Weights of a small transformer language model: LayerNorm before each block, tied embeddings.
MLP neurons of a small language model. Each row is named by its layer, matrix (up: input weights; down: output weights) and neuron, and shows model dimensions 32-127. Each number is 200 + 40 x the weight over its row's rms, rounded and kept within 0 to 999.
After each neuron's rows, "fires after" lists the tokens most often just before its 100 highest values on Wikipedia text that the model never trained on; "fires on" lists the tokens most often at its 100 highest values on Wikipedia text that the model never trained on.

L12.up404,231,168,260,84,174,188,217,166,279,130,180,156,196,235,243,195,138,185,213,230,169,187,249,177,203,118,242,222,180,226,219,141,185,148,176,229,181,209,232,220,193,167,174,188,229,157,155,194,156,249,151,165,223,115,276,160,188,226,212,242,145,202,129,177,190,213,236,271,159,256,215,194,248,228,188,186,168,233,112,201,246,167,250,143,213,234,209,208,209,155,182,221,179,248,220,219
L12.down404,273,250,139,230,167,170,218,167,180,148,195,260,135,162,281,189,237,155,216,190,133,187,179,251,253,178,186,255,154,191,142,170,195,217,171,266,207,174,258,239,255,174,241,243,154,240,190,133,134,143,162,248,267,202,174,150,168,234,218,167,154,167,202,190,168,222,170,204,202,197,192,171,223,226,185,205,139,278,270,167,144,223,212,207,172,174,170,184,142,168,185,250,299,216,141,198
fires after: " in", " the", "p", " am", " 17", " ev"
fires on: "fl", "ite", "ong", "th", " 2022", "7"

L9.up251,168,223,163,162,229,227,145,137,263,130,232,178,214,207,311,163,205,223,207,223,206,246,291,221,112,200,189,195,153,205,202,230,131,160,195,188,199,214,210,220,142,205,252,201,230,92,226,186,111,158,196,157,162,172,199,194,176,238,208,166,300,189,160,176,177,194,219,247,234,152,210,149,229,164,215,231,235,187,235,173,153,269,181,209,243,190,268,285,252,235,223,156,185,175,221,258
L9.down251,237,182,209,205,197,181,191,148,183,203,163,170,193,172,127,206,248,240,298,213,165,227,243,196,227,285,171,231,197,166,157,147,179,158,182,199,219,154,228,181,198,134,176,267,176,211,161,191,159,185,255,250,158,202,252,189,165,151,166,211,236,240,165,179,264,121,155,223,235,245,220,194,162,283,195,273,265,186,140,146,241,206,186,248,238,158,252,185,174,250,274,169,211,246,178,235
fires after: " en", " s", "res", "s", " dis", " ab"
fires on: "our", "pl", "le", "h", "p", "il"

L11.up308,224,256,235,179,213,249,228,177,223,201,141,186,133,251,180,188,216,133,259,219,201,233,195,210,245,165,202,241,215,180,142,214,230,204,260,239,215,222,166,201,160,206,147,196,178,163,214,219,142,251,161,161,198,236,93,189,170,222,172,225,157,157,209,180,223,213,191,237,250,197,150,128,201,212,187,228,185,135,245,232,162,205,183,155,163,254,210,61,191,213,245,223,194,230,224,155
L11.down308,190,219,170,237,209,147,203,146,199,209,147,245,181,155,210,209,223,130,185,140,204,199,181,172,216,142,257,166,217,129,184,249,175,132,172,210,238,148,163,209,214,228,213,181,238,139,162,259,179,209,240,242,243,152,211,252,226,196,159,251,210,148,188,229,268,230,233,216,182,231,266,217,233,213,190,213,178,215,198,204,251,194,239,199,119,181,187,183,179,150,205,148,194,269,203,137
fires after: "\n", "t", " At", "le"
fires on: "|", " the", "-", " his"

L10.up104,182,200,210,236,239,231,152,239,210,223,163,186,202,171,275,232,259,197,135,199,141,136,216,194,278,226,222,241,187,198,176,150,174,292,142,187,197,193,159,250,210,265,212,187,286,201,175,182,184,172,244,146,172,142,256,182,228,211,205,141,226,183,166,275,239,257,160,241,270,245,195,173,198,202,182,216,101,236,205,203,94,220,272,193,205,221,194,279,203,155,216,239,238,202,162,189
L10.down104,245,190,167,131,203,224,216,137,267,172,211,189,222,172,247,193,193,132,188,248,218,213,271,179,221,184,231,154,127,296,258,211,177,267,199,189,183,208,209,177,154,171,241,234,227,160,207,166,238,217,183,143,193,192,198,229,170,181,199,198,222,294,208,187,124,156,195,200,215,222,158,200,228,247,191,206,93,174,190,216,155,202,241,208,282,191,262,236,213,212,250,211,244,168,142,186
fires after: ",", ".", "–"
fires on: "6", "7", "9", "5", "8", "0"

L12.up402,151,222,179,144,246,199,214,157,171,213,225,122,217,230,184,296,222,258,214,275,205,224,235,198,183,118,227,270,214,258,169,154,277,203,270,193,208,298,213,188,214,207,200,209,208,253,201,175,131,274,168,227,273,217,119,200,217,206,165,213,140,188,166,188,220,223,152,243,208,235,174,197,231,186,228,166,108,201,202,183,130,190,217,235,114,229,218,195,203,179,212,222,147,127,222,169
L12.down402,298,169,178,245,230,150,201,141,225,125,220,199,236,220,192,233,248,189,244,204,203,147,201,221,242,181,223,126,157,204,206,205,205,187,173,205,163,215,216,202,258,173,157,149,197,162,195,210,172,272,191,148,252,154,160,173,234,192,226,165,188,239,219,280,277,214,236,147,236,192,186,246,209,208,136,163,168,207,209,195,242,252,165,266,250,261,107,200,200,177,151,206,199,214,238,234
fires after: "\n", "-", " under"
fires on: "-", "|", "\n", " the"

L4.up400,182,79,205,260,186,161,213,177,218,172,123,168,232,209,242,209,152,195,169,166,215,217,213,149,167,238,148,133,269,191,245,189,212,199,215,272,251,198,232,286,188,120,216,237,171,183,158,249,209,199,204,123,237,191,260,234,144,219,218,191,142,254,188,242,202,188,187,253,164,189,246,176,245,198,188,123,112,237,251,225,189,147,238,232,175,155,228,191,252,214,207,244,212,238,190,274
L4.down400,233,200,155,195,199,235,173,168,216,177,212,175,210,137,301,227,231,253,238,208,233,163,166,210,206,267,159,141,109,227,195,259,177,119,192,190,176,258,273,284,239,233,255,295,203,146,226,213,177,158,195,186,247,274,186,170,192,195,196,127,249,226,263,187,209,212,174,167,241,181,240,203,200,188,181,166,201,186,129,196,116,258,177,219,179,172,200,233,175,202,189,221,262,200,214,131
fires after: " |", " 0", " 2", " 1", " 4"
fires on: " |", ".", " 4", " 2", " 0", "I"

L12.up589,156,240,223,165,218,295,206,211,146,294,220,206,164,233,199,253,197,186,158,164,203,167,258,171,148,137,176,202,204,273,192,261,181,221,260,315,227,231,151,173,254,205,259,217,211,241,253,239,168,279,189,250,202,257,224,227,259,230,241,197,264,152,194,285,131,270,117,191,194,223,203,164,190,190,201,181,210,174,192,205,223,196,250,164,160,134,162,117,193,162,224,215,179,203,201,222
L12.down589,269,245,193,177,285,153,253,235,209,146,217,162,137,169,182,158,161,165,209,164,127,144,172,198,194,247,186,187,227,242,208,284,205,290,180,184,124,198,113,219,252,211,183,194,249,211,182,218,179,225,181,215,251,229,196,164,219,218,162,191,152,185,277,171,179,165,263,165,155,181,195,211,253,220,203,183,198,137,135,218,184,217,224,225,247,295,170,217,201,157,229,164,179,243,188,251
fires after: " m", " M", "qu", "m", "M", "em"
fires on: "ad", "od", "V", "ilit", "ort", "af"

L11.up458,155,177,114,229,251,209,165,217,151,249,172,132,242,208,292,176,162,196,173,209,136,178,145,213,167,230,140,232,173,254,233,240,244,179,256,219,228,181,244,246,206,185,283,221,187,210,241,139,173,187,261,204,163,187,193,161,246,221,251,161,198,80,243,200,264,158,170,149,239,179,234,175,171,207,213,217,190,128,171,129,204,161,185,227,187,247,191,267,146,224,234,156,188,220,175,182
L11.down458,203,252,192,258,189,186,213,132,218,260,161,177,222,192,127,248,192,176,249,244,182,135,148,236,155,235,205,197,266,217,165,215,233,153,200,193,171,184,224,251,152,177,195,192,147,249,241,142,237,191,191,257,190,190,263,225,166,196,170,163,160,186,238,187,180,183,209,173,163,194,230,171,212,232,199,261,213,174,233,152,170,202,267,182,154,87,221,199,132,135,181,261,169,175,245,198
fires after: "-", " a", " of", "/", " \"", ","
fires on: " w", "l", "a", "in", " gu"

L7.up616,237,184,208,240,172,206,200,188,197,149,300,157,204,190,280,190,209,244,220,173,216,243,192,192,160,159,192,241,245,183,161,263,252,212,107,279,161,199,220,287,225,203,185,141,206,232,238,168,184,153,133,202,175,194,234,217,239,222,162,166,196,237,135,168,198,183,175,222,231,141,191,147,230,161,222,169,270,178,226,175,219,202,228,267,175,153,180,231,184,178,244,193,211,275,192,180
L7.down616,194,239,268,140,242,225,243,176,199,102,196,186,224,259,195,224,141,188,200,227,163,148,149,219,296,155,169,215,213,228,292,149,200,225,207,239,224,267,113,195,241,207,234,164,214,172,172,233,200,200,254,206,232,159,270,213,160,217,173,161,167,191,197,185,273,197,240,170,223,259,276,201,236,227,239,179,165,210,168,246,227,155,255,283,223,208,233,234,202,321,245,197,198,181,186,203
fires after: " en", " En", "r", " des", "res"
fires on: "p", "v", "ast", "r", "h"

L10.up304,125,172,197,241,221,207,92,204,232,221,198,116,191,226,265,207,202,99,161,234,204,145,259,108,171,213,213,275,138,236,216,218,248,195,201,208,179,146,149,188,204,213,180,219,239,191,205,211,166,193,246,185,134,171,213,152,219,273,123,160,200,156,177,210,264,219,181,189,188,229,176,201,178,187,228,200,213,174,199,178,191,262,223,191,169,219,225,171,201,305,159,218,261,214,235,162
L10.down304,179,122,273,195,193,133,128,222,177,205,231,135,198,174,207,216,147,150,225,272,234,265,220,176,225,224,183,177,207,262,354,190,180,176,205,186,243,227,121,157,187,171,226,194,165,208,216,211,193,198,208,167,196,201,149,285,248,182,105,210,223,180,142,224,235,189,189,204,262,131,196,191,212,170,190,229,256,167,235,230,150,230,202,186,208,198,201,175,232,291,139,154,169,177,215,170
fires after: "\n", " \"", "===", " (", "-", "."
fires on: "W", "P", "M", "c"

L4.up117,261,161,191,191,162,173,198,194,197,221,168,169,187,273,160,226,175,197,211,178,135,198,148,154,172,146,199,206,221,216,231,197,170,219,195,260,259,200,270,210,161,215,103,254,132,174,247,252,222,242,78,227,169,188,169,211,213,179,242,214,250,227,183,154,173,228,192,232,180,242,202,224,215,230,230,162,218,226,247,255,186,218,111,110,284,206,135,204,214,264,230,220,186,187,143,134
L4.down117,181,214,243,272,183,275,184,219,144,188,179,210,220,183,221,225,193,188,202,165,211,196,215,262,241,217,236,132,221,149,211,188,229,141,266,106,173,177,202,160,250,159,240,185,237,224,173,156,185,195,228,239,237,198,168,247,254,278,194,116,145,206,203,141,170,184,158,181,217,162,245,176,183,177,190,186,191,180,162,154,162,182,198,295,142,226,275,149,261,179,217,171,229,244,206,267
fires after: ".", ","
fires on: " In", " On", " but", " and", ".", "\n"

L6.up175,146,276,147,213,257,196,139,203,283,181,192,211,211,253,265,157,227,185,147,280,192,209,205,98,178,172,271,203,218,204,180,185,228,214,143,184,214,209,176,161,219,193,180,179,195,209,152,210,183,271,228,193,117,153,266,242,200,190,93,128,219,222,198,272,235,300,170,166,256,226,233,252,213,168,241,207,137,166,188,174,102,200,218,183,220,155,187,248,228,238,196,232,136,176,166,235
L6.down175,203,99,178,212,191,258,192,211,212,214,227,200,154,204,209,227,212,112,255,276,219,173,214,210,180,107,143,71,188,219,235,223,218,154,226,151,243,235,173,154,224,250,178,255,225,214,188,179,158,188,138,222,170,157,194,166,141,183,103,261,227,174,102,209,245,317,195,223,229,181,209,232,199,203,207,255,163,202,163,240,233,177,222,189,191,212,227,171,165,213,176,213,218,235,207,177
fires after: " (", " Mc", "-", " \"", " $", "'"
fires on: "G", "C", "A", "F", "g"

L6.up413,245,182,130,199,166,276,215,202,163,97,225,186,135,173,251,243,200,196,229,198,219,262,179,139,192,204,138,232,178,231,207,189,254,240,205,198,197,154,181,163,198,105,318,161,228,204,224,276,217,218,226,183,220,189,234,242,272,219,238,172,224,222,201,224,199,226,152,184,109,245,185,198,160,167,240,262,147,244,222,130,186,165,150,224,213,184,171,236,170,219,235,197,203,199,190,216
L6.down413,209,241,206,164,140,219,141,219,196,268,149,136,237,215,133,198,244,256,200,194,220,125,194,186,217,162,245,220,169,138,146,244,168,173,168,203,226,259,192,202,282,201,213,179,236,185,204,153,171,186,244,197,239,230,209,117,159,208,189,167,109,247,141,81,234,114,222,252,222,239,171,176,321,167,183,186,201,250,179,224,166,192,184,177,263,231,209,188,204,196,173,218,226,195,207,180
fires after: " V", " v", " El", "ir"
fires on: "oc", "ict", "inc", "ig", "iz", "gin"

L3.up583,208,245,220,200,222,217,186,183,160,125,221,264,162,226,201,171,154,143,169,261,195,192,260,110,243,257,178,238,240,202,126,146,239,217,167,161,237,252,277,157,185,257,164,145,250,269,240,167,257,173,191,230,150,251,222,230,217,201,241,179,188,177,251,202,287,239,212,196,167,215,193,134,219,142,250,188,179,215,178,203,215,248,171,155,264,176,238,282,195,259,249,162,143,199,177,198
L3.down583,167,240,193,172,239,248,174,203,147,184,262,234,229,213,125,184,277,114,200,232,217,192,237,208,176,230,172,221,241,166,194,250,229,249,174,259,224,192,273,147,163,191,255,221,198,224,139,127,170,224,172,213,141,210,185,241,130,161,265,192,211,206,182,188,166,288,155,199,182,196,238,226,172,156,199,178,188,178,220,190,221,222,145,152,131,177,195,205,209,198,187,175,243,259,198,251
fires after: "\n", " \"", " (", ",", " in"
fires on: "A", " Australia", " Canada"

L10.up225,163,150,208,114,191,202,138,162,194,151,211,209,184,196,189,191,262,174,185,204,165,189,182,206,142,156,146,262,166,197,150,213,219,172,168,196,147,242,238,179,288,273,317,243,222,182,191,255,225,145,214,260,183,138,193,249,213,139,229,190,139,213,199,222,179,213,263,194,205,167,213,254,190,262,147,170,200,142,191,254,276,159,226,169,178,212,240,246,247,296,192,183,104,208,149,176
L10.down225,240,182,183,151,181,208,177,246,203,194,182,221,200,182,182,241,278,275,218,200,226,143,198,231,212,200,203,199,156,174,149,176,215,185,221,215,225,135,144,248,97,274,177,275,206,200,231,169,181,268,195,164,211,188,236,241,271,164,197,199,216,184,168,153,247,217,277,193,172,162,212,155,169,179,252,197,194,222,119,212,141,173,203,224,237,168,86,209,214,222,206,245,197,135,103,234
fires after: " p", " (", " pro", " P", " re", " "
fires on: "in", "p", "an", "i", "it"

L6.up527,162,147,213,201,238,209,202,133,213,195,202,160,226,199,170,189,224,207,142,204,172,230,238,210,137,233,217,227,212,166,141,121,186,234,212,231,209,264,243,196,193,162,159,215,203,110,167,228,168,226,159,153,239,203,228,244,302,240,204,253,104,161,211,237,202,164,167,264,232,167,213,157,193,173,191,223,163,266,175,190,121,160,165,254,191,202,222,234,289,225,222,159,158,216,201,212
L6.down527,207,188,189,170,211,205,200,213,189,168,221,131,250,220,225,287,227,223,272,242,187,182,239,199,180,166,101,133,160,169,212,164,252,147,192,234,223,177,209,157,210,211,194,223,224,170,218,139,177,222,172,256,224,258,219,176,200,144,184,134,247,162,209,170,222,191,176,205,227,201,260,141,203,192,228,179,200,201,172,257,196,176,212,198,196,164,199,157,227,178,220,224,195,210,292,353
fires after: " 0", " C", " G", " |", " O", " co"
fires on: " |", "-", "S", "/", ".", "ood"

L11.up340,230,171,192,193,248,202,174,128,114,140,219,225,235,232,234,269,190,216,146,230,226,212,185,201,211,311,168,250,243,279,190,163,197,191,192,234,188,303,131,160,299,194,245,152,174,188,208,286,271,180,252,179,185,202,168,195,185,126,189,199,140,94,164,220,156,161,260,128,115,211,129,208,208,236,184,223,179,189,226,185,175,115,123,182,192,221,173,195,183,174,251,127,190,227,204,246
L11.down340,149,180,175,145,205,209,135,255,243,207,199,195,132,209,179,254,170,231,161,168,194,214,197,205,204,199,161,166,198,195,177,226,173,227,206,218,185,161,151,180,110,161,197,187,290,179,205,234,238,187,203,247,166,216,260,182,257,232,145,237,258,223,297,187,142,233,147,217,253,141,182,220,195,253,175,106,157,206,222,190,205,152,141,209,158,175,171,252,166,217,158,221,210,161,238,227
fires after: " U", " 0", " ", "″", " M", " in"
fires on: " |", "ac", "T", " S", " to", "k"

L10.up253,179,231,165,170,160,211,165,223,171,189,140,225,174,220,180,193,158,175,267,173,191,193,157,140,178,138,201,206,288,256,165,232,146,226,172,162,275,188,219,283,215,242,229,158,157,187,119,281,201,216,233,144,269,172,134,234,122,213,201,164,210,179,227,171,159,293,134,178,195,204,181,192,178,180,217,229,208,159,263,215,241,216,164,159,138,213,232,223,202,189,218,211,171,174,246,262
L10.down253,187,173,194,131,117,231,289,129,168,246,197,152,167,196,233,208,227,186,225,153,208,223,190,262,191,162,197,219,238,177,238,245,226,222,268,137,230,219,199,208,140,238,194,196,254,145,210,222,192,206,192,180,129,229,158,163,294,182,215,169,178,166,208,235,212,185,192,239,140,135,124,228,311,137,140,197,189,170,102,187,217,242,176,206,186,227,224,168,212,193,169,157,198,214,232,193
fires after: "\n", " W"
fires on: "\n", " the", "|", " |"

L5.up462,197,158,167,190,241,246,235,213,202,187,188,172,218,298,194,270,248,189,178,239,213,229,176,174,199,161,201,167,186,195,149,106,186,215,190,214,189,245,139,175,184,213,184,167,258,217,251,240,182,176,192,193,126,227,91,215,137,179,143,188,243,139,152,266,194,273,217,231,228,267,153,199,237,180,178,252,230,188,201,131,165,159,231,219,194,173,201,270,97,203,139,218,109,211,184,185
L5.down462,220,193,127,204,201,152,247,240,204,190,157,224,262,126,229,177,264,147,293,201,241,203,167,268,175,177,216,199,214,203,205,203,208,160,230,120,231,185,169,202,219,244,262,216,200,196,184,243,83,203,83,228,260,194,203,187,252,243,186,232,231,169,246,252,119,230,227,171,223,231,211,201,135,208,174,272,195,247,167,225,197,203,257,193,178,191,239,214,165,179,152,184,158,252,146,164
fires after: " (", "-", " \"", " a", " of", " the"
fires on: "T", " U", " T", "A", "I", "Z"

L11.up516,187,210,192,236,266,167,88,242,198,200,194,192,189,186,222,231,248,139,146,240,102,207,160,171,194,184,176,197,177,216,168,188,160,148,177,165,246,218,155,170,226,230,117,170,246,174,194,238,186,204,212,191,170,214,228,196,221,281,213,211,251,227,266,180,230,208,179,209,227,166,254,195,240,158,245,185,200,205,156,182,178,216,140,204,153,215,191,219,234,270,154,193,222,213,326,78
L11.down516,258,155,161,208,139,200,229,195,234,243,216,291,189,229,226,237,140,188,144,202,257,223,170,208,229,278,146,209,186,225,286,228,135,75,208,138,219,190,220,179,201,192,199,246,216,168,232,210,179,188,163,178,185,170,130,238,210,152,173,246,130,171,160,188,271,230,178,255,230,90,194,251,177,120,154,181,169,227,264,173,158,257,207,163,231,171,197,221,275,204,163,192,237,194,169,251
fires after: ".", "\n", ",", " (", " \"", "-"
fires on: "C", " S", "g", "A", "R"

L6.up70,271,165,150,202,181,270,232,164,168,196,210,199,165,238,214,194,149,256,156,210,214,162,208,236,201,141,177,202,224,250,204,148,230,164,172,209,219,170,232,200,314,203,203,197,159,201,177,225,179,98,175,220,179,224,237,236,180,288,165,207,153,181,191,194,204,146,179,246,157,222,191,132,197,161,214,201,250,262,201,228,210,149,249,204,244,238,120,196,244,190,193,208,196,201,240,189
L6.down70,225,232,215,236,266,218,200,216,205,185,198,202,182,215,254,217,254,222,193,254,181,209,262,231,207,149,202,226,187,220,248,237,192,218,177,160,212,169,287,258,132,162,197,188,239,168,205,191,272,191,163,204,199,229,215,251,171,235,182,189,246,168,153,239,156,182,194,212,216,150,127,154,155,157,184,217,179,146,213,152,153,194,256,141,209,173,227,245,166,199,243,224,283,238,158,231
fires after: " s", " S", "S", " H", " en", "s"
fires on: "qu", "v", "h", " sh", " h"

L9.up461,150,177,223,157,150,284,138,270,163,196,225,221,243,197,220,159,214,137,157,174,134,219,180,198,180,201,106,211,145,225,164,229,209,158,196,154,184,187,257,217,173,210,265,147,272,151,175,239,250,154,232,179,189,210,214,113,208,153,192,155,175,242,237,165,270,164,228,281,123,119,207,163,197,223,223,146,194,113,140,200,174,232,234,173,151,173,193,249,235,161,272,176,223,179,188,154
L9.down461,243,130,198,220,176,205,250,213,219,234,193,125,179,274,197,238,211,200,206,249,215,170,185,189,132,233,161,186,188,234,200,212,177,128,250,218,185,267,162,179,209,167,274,202,208,238,210,159,232,206,180,234,177,131,155,257,204,240,200,173,241,211,178,130,212,208,182,204,182,197,181,242,219,203,199,121,163,227,191,198,235,221,219,200,144,208,286,186,239,163,147,161,248,187,211,266
fires after: " V", " v", " (", " ", " I", " the"
fires on: "i", " en", "an", "r", "a", "ar"

L6.up111,156,259,152,160,201,227,188,165,233,243,200,287,172,212,222,217,228,171,161,272,217,215,253,151,239,183,183,264,237,182,186,179,183,280,161,222,191,223,202,204,258,148,198,162,210,182,199,207,182,202,178,235,166,232,141,175,187,318,141,208,173,157,173,239,150,245,132,157,272,219,228,225,256,218,198,182,184,174,108,177,222,264,233,132,166,203,190,227,255,115,175,115,192,194,179,228
L6.down111,242,115,123,158,245,178,287,215,184,232,176,173,252,169,185,153,294,192,213,147,241,177,314,190,162,214,252,162,112,240,159,184,208,207,230,144,220,165,238,161,199,269,212,186,174,101,206,178,180,168,260,172,191,182,182,183,189,266,243,217,193,235,247,221,217,199,199,202,190,220,173,200,136,234,215,284,249,201,190,211,241,173,110,211,277,246,167,194,150,233,251,204,158,191,128,111
fires after: ".", " ."
fires on: "1", "4", "9", "5", "3", "15"

L10.up321,178,171,216,206,220,204,190,90,162,226,152,202,225,214,209,153,222,216,207,242,295,220,247,130,247,225,220,173,237,206,198,208,234,208,162,266,205,201,190,235,210,224,148,180,180,177,206,270,169,220,167,150,158,190,161,267,307,279,161,201,166,182,192,232,235,222,228,176,171,253,235,167,216,155,175,215,224,166,251,169,190,219,108,141,259,245,188,166,261,240,219,169,80,207,197,194
L10.down321,177,191,194,221,197,185,135,243,192,187,194,122,193,171,203,210,101,248,197,231,198,170,135,232,188,186,187,249,171,175,208,206,158,204,237,289,230,158,224,204,201,225,277,257,206,186,187,176,185,166,184,290,160,200,191,108,161,171,163,234,185,215,168,198,231,205,183,254,207,134,211,158,234,210,257,174,159,262,214,189,241,186,217,194,162,100,211,227,237,150,178,211,203,146,219,238
fires after: "\n", " e", "e", " co", " ", "."
fires on: "\n", "ast", "it", " |", "."

L7.up154,212,203,212,210,195,276,169,220,153,133,231,173,212,240,198,201,141,233,181,195,251,173,186,212,234,253,228,111,175,246,223,234,156,236,149,143,204,173,166,211,236,198,255,159,168,222,201,241,167,140,115,169,164,154,215,105,153,231,187,181,177,217,184,209,108,192,183,230,149,244,189,225,212,108,197,185,158,170,184,171,216,205,198,213,208,202,153,242,267,212,241,238,201,155,191,152
L7.down154,263,148,171,183,181,154,229,176,210,275,231,188,204,201,240,205,242,275,235,160,227,204,214,219,244,186,176,168,169,202,170,236,182,239,222,168,181,137,211,216,167,246,191,168,200,136,193,193,158,258,202,139,223,150,220,224,192,163,190,158,252,217,178,178,222,199,215,192,288,147,158,172,225,224,190,181,215,151,240,208,158,142,254,216,255,248,147,248,175,182,255,136,262,229,212,151
fires after: " S", " s", " H", " T", " h", "S"
fires on: "ot", "er", "k", "ele", "ol"

L11.up498,162,195,253,210,173,146,156,156,166,162,179,248,193,147,288,240,198,167,132,238,202,288,195,196,162,210,220,172,254,122,192,213,151,192,127,222,187,187,185,270,167,141,168,225,219,162,117,217,269,202,132,161,209,241,111,171,213,151,154,217,193,198,184,194,113,194,283,135,241,242,207,115,212,214,194,177,254,230,171,216,260,195,229,254,211,212,234,233,227,144,177,158,139,184,225,199
L11.down498,175,156,212,230,215,191,274,217,127,204,208,242,237,174,230,189,201,193,172,212,279,208,237,160,173,187,226,95,143,174,221,205,193,238,222,230,152,236,219,241,246,249,178,169,184,118,140,161,230,181,250,164,144,210,178,227,223,208,206,127,180,212,232,204,218,235,156,221,198,233,180,187,174,162,218,221,280,289,181,204,243,198,152,105,138,217,191,188,172,187,127,186,239,149,164,141
fires after: "–", " st", "st", "th", "ath", "ch"
fires on: "ol", "0", "ap", "e", "all", "1"

L9.up161,232,266,206,175,214,278,207,237,85,208,208,122,160,182,211,271,207,232,186,170,204,168,192,193,241,182,224,163,231,248,230,230,182,148,185,244,269,162,158,122,216,213,172,229,240,251,227,247,120,230,283,238,182,133,127,231,196,271,222,246,224,250,111,219,155,183,143,176,189,204,276,178,142,258,209,225,229,169,163,211,182,196,203,188,254,214,155,172,236,242,248,195,240,158,200,193
L9.down161,79,187,279,209,217,211,124,202,215,226,191,200,158,234,222,208,194,184,183,202,257,240,266,151,239,202,303,144,177,217,134,186,225,241,237,205,183,181,248,205,220,185,257,167,155,234,212,174,198,172,185,220,196,216,213,160,192,276,198,210,212,145,208,164,131,262,220,235,148,237,240,218,235,258,223,284,121,315,156,235,157,169,142,189,137,188,179,196,160,197,101,198,216,226,168,229
fires after: "v", "qu", "m", "em"
fires on: "ir", ".", "c", "ad", "per"

L7.up323,193,210,207,227,187,258,225,154,274,147,226,197,240,229,249,229,221,151,144,265,232,212,201,165,133,239,228,214,177,252,101,173,151,288,263,279,215,257,117,130,219,178,140,221,187,206,181,185,245,189,171,144,187,212,232,216,228,211,232,203,185,207,182,198,149,235,182,171,221,223,195,153,176,154,246,208,200,238,199,136,161,263,206,195,224,219,203,234,229,172,195,244,221,192,155,261
L7.down323,183,172,130,273,287,222,177,196,237,167,217,138,213,239,206,159,226,150,219,227,173,242,215,178,158,187,204,182,109,291,135,151,217,206,177,156,196,163,255,242,235,245,257,183,208,163,180,225,156,142,216,201,211,158,237,169,212,189,288,167,225,187,211,195,231,253,264,210,224,172,233,168,142,211,143,161,105,214,215,173,177,160,146,257,299,187,216,199,180,252,214,159,230,237,117,197
fires after: ".", ",", " Rep", " cont", " rem"
fires on: "6", "7", "1", "ubl", "4", "ain"

L3.up605,161,263,176,185,234,222,113,219,214,155,194,220,128,208,269,247,166,227,173,267,162,163,225,197,231,179,219,281,202,154,117,196,234,230,197,202,218,225,214,154,207,239,146,143,284,265,191,243,231,209,234,178,181,223,131,187,211,220,201,177,170,149,182,280,243,251,129,189,264,191,158,249,259,169,228,295,194,244,211,158,119,205,204,151,221,210,218,264,220,172,237,182,111,192,214,192
L3.down605,174,131,204,198,241,170,178,270,205,197,268,202,250,188,269,89,218,186,255,302,216,204,213,201,206,193,199,136,218,168,215,219,186,187,196,184,215,249,192,262,184,230,105,232,185,190,189,170,140,244,162,199,215,177,163,231,172,182,106,188,161,227,224,197,211,303,237,146,197,218,210,255,156,194,176,215,192,151,184,213,173,145,189,167,167,189,194,238,158,190,130,202,193,190,222,202
fires after: " (", " \""
fires on: "A", "K", "F", "B", "R", "G"